Weights of a small transformer language model.
Size: 9 layers, 6 heads of 64 (1 for keys and values).
Architecture: RMSNorm before each block, rotary positions, no biases in attention or MLP, tied embeddings.
MLP neurons of a small language model. Each row is named by its layer, matrix (gate and up: input weights) and neuron, and shows model dimensions 224-319. Each number is 128 + 32 x the weight over its row's rms, rounded and kept within 0 to 255. Numbers have three digits each. A neuron's up and down rows have the sign that makes its largest values positive.
After each neuron's rows, "fires in" lists the words (lower case) most often at its 100 highest values on Wikipedia text that the model never trained on.

L5.gate981:064134177154116103120142063070136199141105132139130074096095135092106120157133114192123186107102126159115144080142106127108137146129191093075144090155143169130131148101134166158157167140126129127019186137127097129067090119134144130204123159145136109119095114143081174088146099150176137107
L5.up981:111154112146116116080139113155118139133116050166075186097140105103175128148143199114137144092146191120124098113141137082082142118104122117140099142143212136159129132164157088153171163149068109142088124084094166162106109128145110159135186126140162143164112135103147178113125121081100146122
fires in: "this", "which", "the", "however", "further"

L3.gate935:099106116151131134175085135114130153120130116104142103083078092142108112134147063116127109182095158141074124099165087164183139146120213170136195100140131150105108109118135136168154158142099133059106132111088070115162133115086119059110216153139148168126080126112134116094115132124132115167
L3.up935:112117109127086205138124135139134073195107099061124128110114215137097101159113090114109119159095145165132102099150109153089155166104160126140119142179127134125099160180078091138162097109154149137107140155039141158133189114178074109143078111101076156109129094118135098149175120123163115143
fires in: "be", "is", "heart", "was", "him"

L5.gate1070:120138115118170081175098094087087126082100180130111092141183145137131178158147124115102144088130119088114104105196162154093059092101141119114135054097159132124128130114147105155112066141118110120120159108098183146120114161162117160084118145164113162108114142091138121166114130128167097081
L5.up1070:107135120155155096151101231149123103106111109091165131075062079114203158151176151141136105114110147085066152100126127166144162185157106113141090108098079155084154165130152119125114113174174117139125168133157109162086070093140119131150121128177107106120106173119086144217161061143095155151
fires in: "at", "of", "reached"

L3.gate28:115128097167061134121161135169106104102130118089083084118137130115129136118100183049163116151153081130119109109111122085138140147131139192128119128072118105079091087167121070143142106116104115149131125123165094099117130134089203107149128105120131172187129158134116132126103143150130121184
L3.up28:147157073123112110085106131105115060092104104078084140148159115141164087166129153103092112139149067125194148150152208098159112163127161093138092168067138116164082113149091161143172128120122163122127158092118119104120143145127179129131135112108127137141140118114170137134108117184152139073
fires in: "a", "an", "goals"

L5.gate403:180165130141167174087152114069169143150104088102160108149129121131152102113099113086129104095123139127074138044117150149133122106059187140146155124122132152149052171113139122120151107084060103187122114252130113126096062118113118117125116095117132132163126158180157091168116119109126086120
L5.up403:140141086176128089166139149065126146123132116129110155093108131098149138074166131160155060136137065162146147158121135063110134133176141129072143097137128137159138139127161158120114087088153148162105109111105110181061099093139145119099200105138057099112060106121145085125087141148099103153
fires in: "of", "the"

L3.gate1473:106138113093176122152115126134162155066127123146104154147076150160143105147134147133132153120118079068100168090125192167097143124086107141176136130113124083136157102087115131121122089136104173133106119128151092134157122141084091105157131139224105074169117093090091061111127089128213114152
L3.up1473:138133083132173126124109156122147131100116147098110138156166123120140102064206138221140101145131114154130191159124121107172117121146142125120130094131164071109147146105138085126218181124171089126158087164176136109140120140116133094124076107084195091116091104138120069145086117131120158095
fires in: "of", "by", "for"

L5.gate1231:114150128117168087092156118192088118073139102165161136143153183142156121155159112169076104155128142150098100107111177129163102113137128079180119041119156124177121106111162156112102097114121146134150166064144128136132185136118105085147183134148157150182117169119168101168129148164093101136
L5.up1231:114168118109153116172134132152130122105125133144090149155144096139098107137084098136173119122126107113102119094131111159146127125127117146215067135163142136152126124140140134102117129112162096130169191129158118149083142147127122138093183135091180156189090102090145103143129112097081166114
fires in: "the", "a", "other", "of"

L3.gate503:148114209124076135119118138160094094160146188124121131165117191178133121151150149128098142135168159136147099161152081145152109116128168101156132112143131085148078182044091090080120135089152127111130105090143146113056109141066106107132081097084127146119048142095102146179177099092173128130
L3.up503:116216165105094087058106045136164128162105114133118086143124171103130162091072196148128099097104166147090105158105113157116075140057116136164100116144162144142114121114080161121157160137144113131125143110152168056132170127101116124124149127126102127192156107137088096097109096146146171136
fires in: "during", "under", "vocals", "massachusetts", "of"

L3.gate636:130087124117084067089105099133152113099129160156161125103154185110072117175180148081124104176116158140127158138184108096095150157089090127121134182105101114126059104076109141113080135111119147159128114148083112131095182113133106191120131138144138156123174145112102111119078117128138163137
L3.up636:145130139173096123151067126146149166145093178103128106115118198132169146132116137057095085097096173138115083143172142096104087113122098113123122110122193126093114084143100113143153200138156202071101071162121115143059176096122140067121158172112120157130161123100079123111173146140119103219
fires in: "of", "to", "and"

L5.gate1275:107086137171104140114140057174137123119153145126159126163134137075125119086149147132155125128103183114100169157179213129098110093066153185114191076101140095159182113168169101107126125208079128106137139102122117130094141158154124117169116073123120107154164149174118143138147082161144156162
L5.up1275:118121143177119152167104108062142117089177136132125131157116125142148086145143134158136108145082136091142131113180177118138150144092143174118159121204143137082124135068172159120123180104125181111134118156091164075145168101144147121106113184127134078156124144062094129107148074146160132131
fires in: "s", "its", "with", "in", "had", "their"

L5.gate1448:139125161074135103096170130138176173104108174063097090139143159145155136101138111117098137151112152121094161091120138181109132138138113140136086096156153105153111118161128095145175161136121141168095117127166126189115096185159185115112141088145161149158108092086107108199141138105109152172
L5.up1448:096149125119179128126040137114178190059149188132089110167054127048119108115087118171210162079146113200121156129131097103186112123137110096139109126111085132124179056132143130152133127163152100079123150095071157121121151114153125108141095099136136111157159089089126147120085082138110106078
fires in: "the", "of", "s", "for", "birth"

L3.gate97:142143122159100116179122134138108158104084112078093148118135103085128108089126132097066062118158129155083160044177163101149095162199072148143109134069165160094139147125138136119153179133158133087109175148145162111096139096121166139069090106089151165092120140126126114129163133129171147078
L3.up97:083100103108082143151139138106098120127128114102117115153157152136135064122104145071132093145179122111077091122157113106134192088065128077116135097148108106116178153139093149169087131134124097118105134123141197144174085135190173100083100084113134113103138086097079158130101107143172123065
fires in: "who", "that", "where", "whom", "which", "whether"

L5.gate214:158175122156149157087103111132083165128140081159140158204190164092117118116126174098142145097111105135143060091135106133128096170129121112160093140121164148083141099176101105103124107131190168145198210078155156108114166067154143161178104103108142148128095108121152132133115138064129135114
L5.up214:137214119127126153139109157151094066144137106139107098106177087135178123148077124145102127058109064144115118126118106096114086164104075130112064126181139149107175088146117115120124122249196141140171143128167126167182109125129109166149173133122136189094156191147120124117182161127159082073
fires in: "any", "a", "every", "everything", "nothing", "other"

L5.gate336:169170095143098136035106138130076086122143100167046124114129166155158117120145132048137062130131142148182189141119157157123166152091160161135132123123112108142098101147141182129130140111084102101074181167142111069136059135058098101123122082104147115144143169186114104118052179127125152186
L5.up336:109098161115086121106105079103110130166098161070107129087084123189091145108091112159119132128147135129180177152124097140147110166167119139099057177117162129117150097139068130076126118054099166104099189162135131159063117126131126150109121144119118100170155141152127082148068109109124125145
fires in: "of", "chandra", "chandrasonic", "orders"

L3.gate1111:095133123166094136101176172142113126107169102139119116123099141094056115170145160115142128089143143133112096110103115150188156107120157154145151144154214172073140121062103109134132182192154112169096126118125125107110137029161175142123131130131179106162121127147111117173160196141153091151
L3.up1111:115127141141144120140124155079150126154060097067061117123121134155103073129122114083145116154069142167098159116157118085146116136098087141111162152103158089071115071078117066119136170118161156151135154182147081153110166146107158152153153111079064149137091111147118147109141120098155154183
fires in: "of", "years", "numerous", "two"

L3.gate768:150130140154153159150136094128075135139112079135123085073137081157105173138122144121165161077106096138117145124163149114113102090126139146149171113132178236087156123139164104192172108129153098105117107107128121139155191143083116152139146165142168116160124161165138157152117093154155144086
L3.up768:131158126165135156181165132052097123165094083097199100163147109106130108121150134187214129080126121071099139150153175180041124116110120143145130173107144104143064108125138167158129115141077162113128195130158070077073145146118170125132122169140108107127112193178155127114165126143091161132
fires in: "to", "would", "will", "help"

L5.gate1011:104135116110140118118182128162136137152124147052117072086177155152137066136128130137164085104079129175088093145184113137048100100169174183132191114118221138062064185118151125079096150172101117140069120112078111183163126149069126160137188128194119103116122101099157181122150096118135130178
L5.up1011:138079091175099150160090131143218108122155069158107085126110098101056134174132100081078100152131147102143142133122120090093181085122167113142152128133105083084142121090149153101108144131177132098049132133116114176153085126126140092126118107103112119143167075126129094154124100142160196167
fires in: "was", "is", "were", "it", "are"

L3.gate4:075082138129072110189099120134127134101101123118148126151108116093094133110151029146153093164126077159080129157158175090144150114140149121113059124135143117131085133132114161142106161085115144129136124074138110089128125138156153088216062135152165136157161139092119152134146116118104183090
L3.up4:143112119189089122114152063201156148100145069161110153112113167057128182145197075120167125120147131141124193145090108134111098157165078145153083140097057103104174157209170144153043169109191098128136116130118142127125120116174151116125090101139135200095170174086140069095145142154122127165
fires in: "and", "two", "early", "major", "various", "other"

L5.gate1094:096151087154109166133140092171151116137127136062110154073161082119164158139125198181153123157168130097160166105155135132131120174114133132187142082083094130121040075078147161143128122116131159116146134085189086081143144138132141104192133142139169137064106163141101090124082124133150094164
L5.up1094:151176168122119153119173144111137149093126133099098147088117067116147129111176142134142106171139156086114107092121118142113123164075159197160172078110163100111062099102100088104171115140077138125157162083131133099149119118124137115105131121169195117130114108185095082137117153107150106137
fires in: "a", "an", "destroyed", "trail"

L3.gate1240:110080198152160093162203102190164092179143149137099075114132162149099143118145120133122106143082072136117168182162114188153117127132166164105104132133167168104105163103149144159131146108062101150156119156117149138208157105096115113130091126171153144132125133164106112095205180142094164141
L3.up1240:121117165170113128176148088189121078155126130146139076113139160146174120109048109072103124140090127068137099176109135106145126128091096102089127147121148145099135127164120139122149111099119150089139093200111138164086116101129173111146105149182143190088168171146157113110174174114143143048
fires in: "is", "are", "get", "was", "m", "becomes"

L3.gate644:163137116125100100122123177140102160161124058125181177179098102116179120114129156081181100092140129156090174075163119078142129070094106090107133136109083123093124114121122140146079089130171130121146180159149192101138149104138114111118139122128185176157080083105153147137115131156125142146
L3.up644:087117118047148129133169083134091126144125118139144107170118112128176117057147150151123124075137117114139060123115063141154154119140078098107163114201094137166122150176086086115098162111095171157119170187116147147131130127143124123202125104140106096135108060118164152135163159106119146138
fires in: "second", "first", "full", "1st", "third", "2nd"

L3.gate1077:098167196078135105103124120135131144183169155086126196151134132150085132106110156099136136138150126129062097098182127140191219109136056124130143088168114173196172142114161139159145123113117147111150078113125164133101135102119104142112113146201155128136134109104120111152110234058111143119
L3.up1077:088175125110146178141132143187087114054172144090087148158080166132101138124101156136116099079072124132120107129116142135120159079083079090117113128108136091114143169130114158131151122097107150101137092152098118145119142134107083108121140104123152158153134172170145077140082097134091074138
fires in: "when", "because", "as", "environmental", "since", "detective"

L3.gate1516:101106123112148149052097177103063167070136111194122138098149186137152090160126131131162168085110102119145129112080120115097141173116141149182164147079101160109150070185121125105143106160076125140125194076162116156110085131089163125136138130131150107162080113124137093116070121118099097142
L3.up1516:144141064139118192045114178105160141095048108155135174171137187120091121150116126164175112139179106173186133120137157154144113099082177160151142157084201189116168138116097140159144110108104148151144157109160127110161124099100165090101061115144117104174164138166128092118132191164186078136
fires in: "of"

L3.gate1430:136132089194146115172149152192097148164157127096032193157151187170138141156102128104134159109141173102084135169096108098076153049115103098145098068116194101154141124116169127121140156098135164107143118142118069141142200132086131121102155122157106157145106158088114066085129178084166163107
L3.up1430:134092156138124065160126170122113131104074115084120173140151126126131110131173093169108140132057146130139153142111116146114138118093177130142162099141176129161166140110106085126094142130111164138086109118151104116122062099101066149154104126107186121123095133144116097126128158138177176074
fires in: "that", "which", "and", "was"

L3.gate415:163087136158085083104124093106130129091127122058150142160107182164146110123178115178119123105158136135090139099083120157157151170102121142185190149143166152148089187120120204155091143114079124112097118132171087118083056159136110102177196122147137154091135205093096082105055113086139220146
L3.up415:156151156158082084097135084140131089097037132064066110146099115083145096091156110204125137105146144096135126162097149078142176122117099117122117116111150116138157135063151157145065084093135170147137133107142105173124131116180127081178141184128168140117073110120122149104123130068109166126
fires in: "of", "to", "alongside"

L5.gate441:157120101050146115116215106107133107204085096165130087102129137151149133130138121138140165129104116140132106149157173142109134197100128101112146104111142148212125098173151122150175164159127145143120205085107106139118162104111094124096067124059158119171087126109162092112129151148099147157
L5.up441:138180048103124215136117146154153182113106158153158148088156106149145171074151146134153153101110171154121161119157117119143134112122144082138170148101127059096117177127154137126211135103188177105055173102130133100143107126184055171064117109193148144157076152089167126100134156142138148172
fires in: "that", "middle"

L3.gate151:034093076148128118109141147080115108133114064084144109097146111070166108181090195132118109147102058143153166127119153152099075152130182128209135128090178151090150086107142093124124133101097119166116080110159123065079166148100104123147117148114149116132212149110139131120122184136121187147
L3.up151:104143141100124151072131088120178148159077171197106096127158145103127155124183122100198083100143114155115109166154141132097148189134139108146158081133083137131135139147147164099173085139149095136160158079164130124111096125128105125116081075098100013052116074166154158110140157153127077127
fires in: "of"

L5.gate907:108065132103066145082121107109103133149127133133181123150101130104243091119146107164074186174145132099159151060103117102182183142129112117127186047134118129038113202137164211114168113114100177151163080120170105151078124169126135143124128213121168168172036103102124099153169122122088140093
L5.up907:120069148113130111070114109109081139119112115125173080082092156101090140124131137176104116098194112124149117156088121066156097087152119094106180081093203132095179106088175145136119190122110111111180143161137196129126107096212046150130184179104165110139134129174095125146113154128096134125
fires in: "to", "preceded", "on", "cultural", "through"

L5.gate224:134108120129159144140111112194093049143046028151068116143147140113122176068172174135187113094167126125136205172114083113085160130096140173109188087135170091167164182195131154170145113186157153118131159159113160117172131139096156089119155127128171122138164079163111135106178134118111128114
L5.up224:063133121143170088135137109116136103119170148157099223068140158129136080137125182088101138147118121125117106124120124162099120164119129120125167128169156112116102155074065051113152114158119132076142112104100075093101050146105136186179138165123156085104136147083151134107111094116191142196
fires in: "it", "who", "they", "which", "film"

L5.gate1060:093138098100093093063078133116117077099062076103152139123157148124137139111112074133097118215150137124172173128170153120157124109119134163088167126154149149143120177140155183113079134114212169144096144152132118067098109149131145119112038115135136136139148085093092100118068117138106129096
L5.up1060:092157185156112091093098135133143090102139192092115117137145132199098100108095077180086192151145155121110155137128130095120148122108136120095176046149181135146189159128161158129083085170138179166194079142126060166111143098183152150169153126108190135171127108111082110106159100163145143112
fires in: "to", "neighborhood"

L3.gate792:168095104153107154162080117122137162098094104155145151117161175123119099201143149120088117139101056164122115050108083148171097203165089082147126164088128115118106125104144106152062104121051178111156139126213171159105104108137174171141138097131117031186103160142138139111135129160063119130
L3.up792:152166111119119180127103116137164104104094101165132116132089073058115133093125183089075114186125104124141154141158111156133136147130152117104127107063187152124122175133144156126068092122164076153134135097149131167126102095138144109167059125112167145147134094121103133173080092113114141128
fires in: "a", "after", "an"

L5.gate585:150158098176091091172164177181133180119117092136151186148097134113119132166115173119135105076155107120109145116156163170151113158119128124172151110146118111113096112163203087184118088092159147084186187110194094119096141079130136083058112145103143183134148159111132115078045103183117114138
L5.up585:186106152131119138151079095072101121085197092175122136156105120155151150069202144118153099076132080107080131094109141126093131175147139163135182123170128091087167135123134138149109152074075079096131185143122148132148130052101121152126200157138166120100137137113135184116097144109182133121
fires in: "the", "portuguese", "carolina", "middle", "angeles"

L5.gate1390:147153159162189134151159111154123109104116175098168133129203153102157153157127160151133095091112099116113152179118177130108146147122156134151129121123102074078191159078115059150103121138089108127123141110152100123147075105193105160146103113163117091158113081139085150124199146107119171116
L5.up1390:184138144157107103108127088116133118138063099113144175098147146090181155143116121143196103105124133141102105097126158131152170193102171116139142108127147129125103126121148128154108095116114075130099181108035124161107103104149111120087115086142120094132136086086129129124128109159081088140
fires in: "the", "muhammad"

L5.gate64:153105106116163061181120083187184157172073134120074079087168050063056171143069110110110108152101102092059144127180176068103088117125131171120151117149122138099095162100121131160083089112184135143148115160151101145137132089071095129099137111182060152170109104140198182181140128094136131154
L5.up64:128121096097113106183161129164166145144107162144112094098106058182130142129133137078155170137110073091155078102150118096202216125152104117152141131140112128123093121148182112139107164086105156119171121160149069171118176085091130122154192135071147135174120063141081130124126138132056103157
fires in: "of", "the"

L5.gate321:096146086166192131127119108143132136152108108181145101157144130119163076162099120163177074072092128174070134119105164121184121074198218133110117066125145068133092159123166152133134138093134119197136152109088097189112103170123134121102114095152224153105097181168079119146160154072162150163
L5.up321:104147111187117137119145145139111126114027077162186136180169143046134098102121145120123077152117134122133124032149131202165066090100116099161161110107134141162166115163173131143118116076143156171118082109121146151109145117083108229141148157081178093143105067139102120123118148109119117196
fires in: "the", "those", "both", "of", "these", "our"

L5.gate1406:078157154085197159137105158040106121089209098041086164138139157143132077182124108138119184154168139158162189129136127098113110129135160170105129120126146153135150137086083095096143171114135114164104086120135126132148154134090147078141140085120123159171136101127104105057151136069100116150
L5.up1406:080163112144121103129100097119098144082106091214054108126082129122096095101143137109126147123119117153047104134145110140121131115086160119113118121161180184150140139123078109154108145110164114134125131108114121097114143066094134153145181128091155124185120088107105084127092114093150154120
fires in: "of", "for", "to", "round"

L3.gate890:139106108112146143105111115163127181100100151138112179142122216091073118173128129096058111065151129092087145161145179066141143195078126159155112197164090137131145098064105150136113084096094149117196080167122112097096096109132117110126123106119173114134106121055125080139122155105118137140
L3.up890:114107128064108148164144152110156185107125155136117149177127101181114157115204137157081104129068179164102175140103129159151181085126122161131134104172195117131157107154071132182116170130119137124136142182121118124122133119157097119109076077139058152143162153095073139072129142055156144138
fires in: "on", "to", "against", "about", "for"

L3.gate709:136131117101205215147123129111085120137121153103131065110171151101146072217160144113115100112100104145123136139115147137148136148172168166113144072162160080120104121168154158123182130139113208091159148155088122121146095133124106197119088167107148098050128115131125192154186107128113176126
L3.up709:177120092151183133147116098152130143154145156118139116237131165097161158147159154133152144105160138117121073176118098176151136146076123109166182142161169138122088125193115128093063120142128117166112113147119112084143159188119152108109119143083132126141156109113140129091174129157150096139
fires in: "not", "as", "notable", "was", "notes"

L5.gate1401:144166138082155138123124124089112135136137118073066159113112194155076081169102146142105057063206097082097156119140120143150135199112079096160094129123127111117196107127135158175148121105098072150111151171122074090074145117146143088096136105089148134197122143122070140121156141130188143077
L5.up1401:112182132149151157127112164120126079075146174104153078147067133092143136093157094142116150179107135161103164048117099131086084113103143158127112140125102128097138125117126113137167069156087150097115053150100165171093111199141174119118135148112155148160127143074123129130161159137116151114
fires in: "to", "of", "the", "for", "on", "a"

L3.gate702:104117109152077113102059171090187130072135121093107147117092104112150169125128126112169125165097139174109121079100116083081072119175102114132112159140133105139115063103105163103093145138123166172173138173159119124128127106102097134160029174152161126089153145162165094122092154155151074108
L3.up702:120193078106124096126080145096149098119128136156140110113092101128168176069098135144175148172178060212103149120154079152126062095097146174156129101156103118159063118164102111107104124130128109186139140074135144098093181111090136113080124127125111138142132092131106115163134104167106155130
fires in: "born", "and", "written", "or", "executive", "directed"

L5.gate519:104097082139130168173142149184086135086142087135098147069143169077136069133164065137155077071085117102210139144084135083076081108198143211165140141144159164129170088122116134201091132183164107110180130165138135118178103169125076054127123136141100124148065119146169163074075138088082157135
L5.up519:116109153147089128147098119102083090086166119191100139162125176093127125124123134141159121170158131119080168147154196116150132195156096161085130114125127120160117176146137130188115056176110151084100164137180116101118146119171159140172154164137095115071059120105125170161113156127130113108
fires in: "to", "would", "was", "revealed", "denied", "is"

L3.gate1103:113148114200066108171102123083141089120109105112128117122156156197104099212128096119106135136084182152133241090145115120158116117114136089185130143062086147110093104090153168138219116119112142178169141113166104106091142160177135096122141124101099102112133075157121132031082154137116166120
L3.up1103:173158136185106200133118169140106182134075100104105189195150122143125208161111163164084140140135146133136154113145101156072122119128094145113136112111104164143085175106091129116129119209077095095168134106174099117107130128073146081171045085104161095132092097157132146125096179156091114157
fires in: "of", "an", "often"

L3.gate1439:108143064162162123152093129130139176085116117137122142150057109106135090122142097166171099114091132091088103078129154133137059140198152080141116126179130120110164146060120197126062104103160122125120115165111105163147162142163126145077168139137169110101101134150113187146104090127150120216
L3.up1439:127127155108187129115053163173094134135121133110129163063095154116103128103211080153106147156178069160095119103127139144070108145093090098118084176047154093092147151145089120140128153121152087148142123127164117170109156105164161150146108131177112155157090184133160081145126153173133152082
fires in: "and", "two", "what"

L5.gate1396:182184147130135150129106108117105157160133141118161139122121155185100086134127096060100130144201135175162152131160149113137131123158084143137149092151225154094109149136165170119152147134090155140163137203153188130163189130148146141131163071154143094126158142154091119152097094143155139087
L5.up1396:096078139122115113154138114138118160125096116159092154155127166120156117126152072146124125058130083118065140151062139102078089155102127106198123071108156137132096126128172107124063126119098104116074082105134124129079147099118113131137122108101099148192142123129117107208096121076099097116
fires in: "by", "to", "of", "how"

L3.gate1125:145094150239170149165150139172107133134073077129013188108122165114108097113156107087110162126176161107080151122172118114109105113121167188163051172113161088142142174136093110111163129114141130145158113141067175133093114151086166103112113117155140182128109151147132130145103100128183152159
L3.up1125:172087220131168150119165122145141150157102101133068181127132114112145106102110125074121131167176115136102120084139114151145120123121184179118127086084094112100102162121134131161198161059181075237180103151108193105097112143133148103108142129150157140117094209143132154142099106144183120164
fires in: "which", "it", "that", "what"

L5.gate1476:153131050148091172102176148117126135065153176149103100156123167183118152190128131132123131088138114147118169138072093137064141099125116140151211079151077076119153108086152116114188169145141173122134093101087099072104112111106157175079176086123147098161130170109158065194139122073126139100
L5.up1476:144143099066112115109118096111187118105128148096096143163110057165113105104120144149131071144105112087165182054179113113159142103151139115090154101157188114170166131100086090114128134114115159104111129134144048134168137136130100083142121143105173102106143115130118178144093148116101158048
fires in: "on", "by", "for", "of", "at", "as"

L5.gate650:136140104152111117116085106151088077050091117169160187091171068125175126119106102132162129117083151128112135100113171096124168124194081112146072098183102116132133155162176133168198138105138121171152089101121135132149116116179058153115172141183064117140084146087109105143165141125079138109
L5.up650:160101130129123117129131125164102096133135178164072089133098197142113133072117080154091064159120216112147102140172080132149099181139148140121141167162101166084186184141159183132114097107138145140102133091094115151137109098103056135149093128106143159102061107112132137103131113150084116120
fires in: "the", "and", "islamic", "highest", "in"

L3.gate1392:167143152127157162157065174066168131071152173114133132139147139118151127133123147096156065152186161053090216114176095180136092203088129165062104197148158119188137139123077172123083064155105167146178124120109059138134156151100180140143175149100089186113077174143109130136126125130159076137
L3.up1392:107148148144146139127126112116210146100131162111099094168116119148167112142171143138179068140188122134123144089089132137126072102126105133079109145133093151173114129117137093105112165143094169113138068113123173114100076123072118125032151105121124094117118087169137068101076107121088133147
fires in: "of", "ofakim", "often"

L3.gate1277:078129090097085142145102092108114070113111162117126165104167171168086129108074099150174150152184148158114190101146162145120183175102180099092113161145155102124132075141170062171129132089193091082158127124128068108104155125095169115169118147157187129190092062148114089181133168084093155102
L3.up1277:145128088098133096117095125160116171132139125173136125091118142153081191115154100110117168105104144149114105087145061123146121098071167130133087096136125095140150155148195131132225159104095084156133070116137094137147164069112186106092151138061086146142070158169133152047080136109153113155
fires in: "north", "middle", "west", "northwest", "southwest"

L5.gate951:103120172164171203134091141113143152059206118105081149189108133089103131139118181147137123142052155135118157156072115127147065110097149185133171121118099130135126124078141128131156111122151177195147100120162177140140159099129104168118105120120112115191127160146118108129158127117167127192
L5.up951:157087102155114140124179119116132185093172157115155136146163114083166146103171119126141126135118151188156135148060087116160058080118169167125149131129164126132130169115095104078132082077133163109165121194165201092158172101116127125117089091076106110166086133123117153096160137093146144119
fires in: "of", "black", "the", "golden", "broken", "silver"

L5.gate931:131081100120137138103145106053090085109114143098128099079108072090157113090156104174114067140128133128142031117136163158117134107167152158177074154168162162083074074158123153109170092050129163080167110173104117102157126131132116120106133069191114161084127162165118163147128126126118091115
L5.up931:149100124090095158070148087092135181122179128171124060172134073078129127118141052125132088134154157129113086120153104081153116118096161116100096096079167171138187130215160158136169168107152129112119111169125159165101145190153177146124093129163132160161143149113159121170106083163076108138
fires in: "was", "did", "had", "could", "not"

L3.gate771:093129073056178157117138147100156131124143206146071153140116120065137092171150146137089122114110068156115188119160100114142148110113134135154155094078121071169203103150160124133090147110144139118151108097123123159106091145127149118095121094139136100079066173072133133145120148094135102148
L3.up771:110177165147165093135116188112118156135090178117134144143127150142116147175136125139123197147145095112147198150111105141106076128123068126186108136129134161123091150102116140166126090183117109119106126131131122159135177127178115166099098163073093141009127176118120133140161164207120127132
fires in: "announced", "of", "secretary"

L3.gate1328:151130128134149135161057113145142083188111142150071129106117123138139166119097182130138108102127115126131165121127155091100152129195114097147075094194167163100127141129156123092112157209077119133118126069080148107119152097125110122107089130147163135138118202117126139081146154118103142130
L3.up1328:144104106150206139105123149152151127106120090120138143081174126108171168150117137120130153136105116148113126100124136158085171077120080131147148140182182138134135082141115155131107119111061122156188061148102092095190059094073180100188150148116161094095144091058150108097152132093139151142
fires in: "as", "became", "was", "considered", "being"

L5.gate1214:093146078094153145173169113148137155174144134146114119079090176082122116101102161110145136132128102154115159127155121161154077174142159083143145098116141051101131105113108140122140105138028134145071111123166080146158146129127146060094101084115088063067088160183125091147155109133130156108
L5.up1214:092112091129131070082059147144132141051124094132120126083089134103172127090116098155101132117084143149137130105156128119145123170135164184114048101076104130137166179118184085096078149085182129146050140059154143132102145182124126132183153143136206133129147144119180146175105150126137140112
fires in: "a", "an"

L5.gate1206:115104134116149133120094073124059132086166147065114102159079149116105101185118147109162102081157129055101134175131131134120069137156129146117091133169098131101188140124140161173113146150076158146161130163194208088130073162145131131167114148119059111134104137070138089168202168105147148137
L5.up1206:063093100069130102134188134182177170127119120199163103151148121145130143096153056108168107126145136070134175165105191165129163190078154147148104084170066145100135128134063105084117163120140105152174164130150066113094177050131110097184118133100148158153139120178156091111177066170089169166
fires in: "in", "into", "out", "at", "outstanding"

L3.gate680:126128144101092173101137157105190097118064131117143116123102111117133108082181163120146155108110171123109151138100137178096132160085048134155106060105155118153124154122140117122084146144133186136133173087123147102086133119149160160125136185122184121159098120189113127139135104095143168116
L3.up680:108123121038125140128158136087131124123160080152178102143103166152142145199144130163164142136116147157102130201162088151178094090072137105113118115096102122118141117094167116117077147129112111195165120141145125135054092160142114103107126189147132108085134170111119143139158150140160137051
fires in: "the", "its", "s", "free"

L5.gate1494:106122107149129137172126088074095147086096132177143109134096109119117144104158081108124102130090189096143126143141185170175104130131089174105146067154170169089138189135103093156128117097081111178086208148132109184130158113143125155079125148105154138142062109150143130092130119116152101143
L5.up1494:150051113123121140140122104122128119130133156178184153128159132168160076153125182101108078142143183082098133153159121166133100154158135179141149120135090181148095108140110154126115063164095127147111175139108113144109193166161149156096108175167117183119132127059118081106099097147118143142
fires in: "its", "of", "a", "s"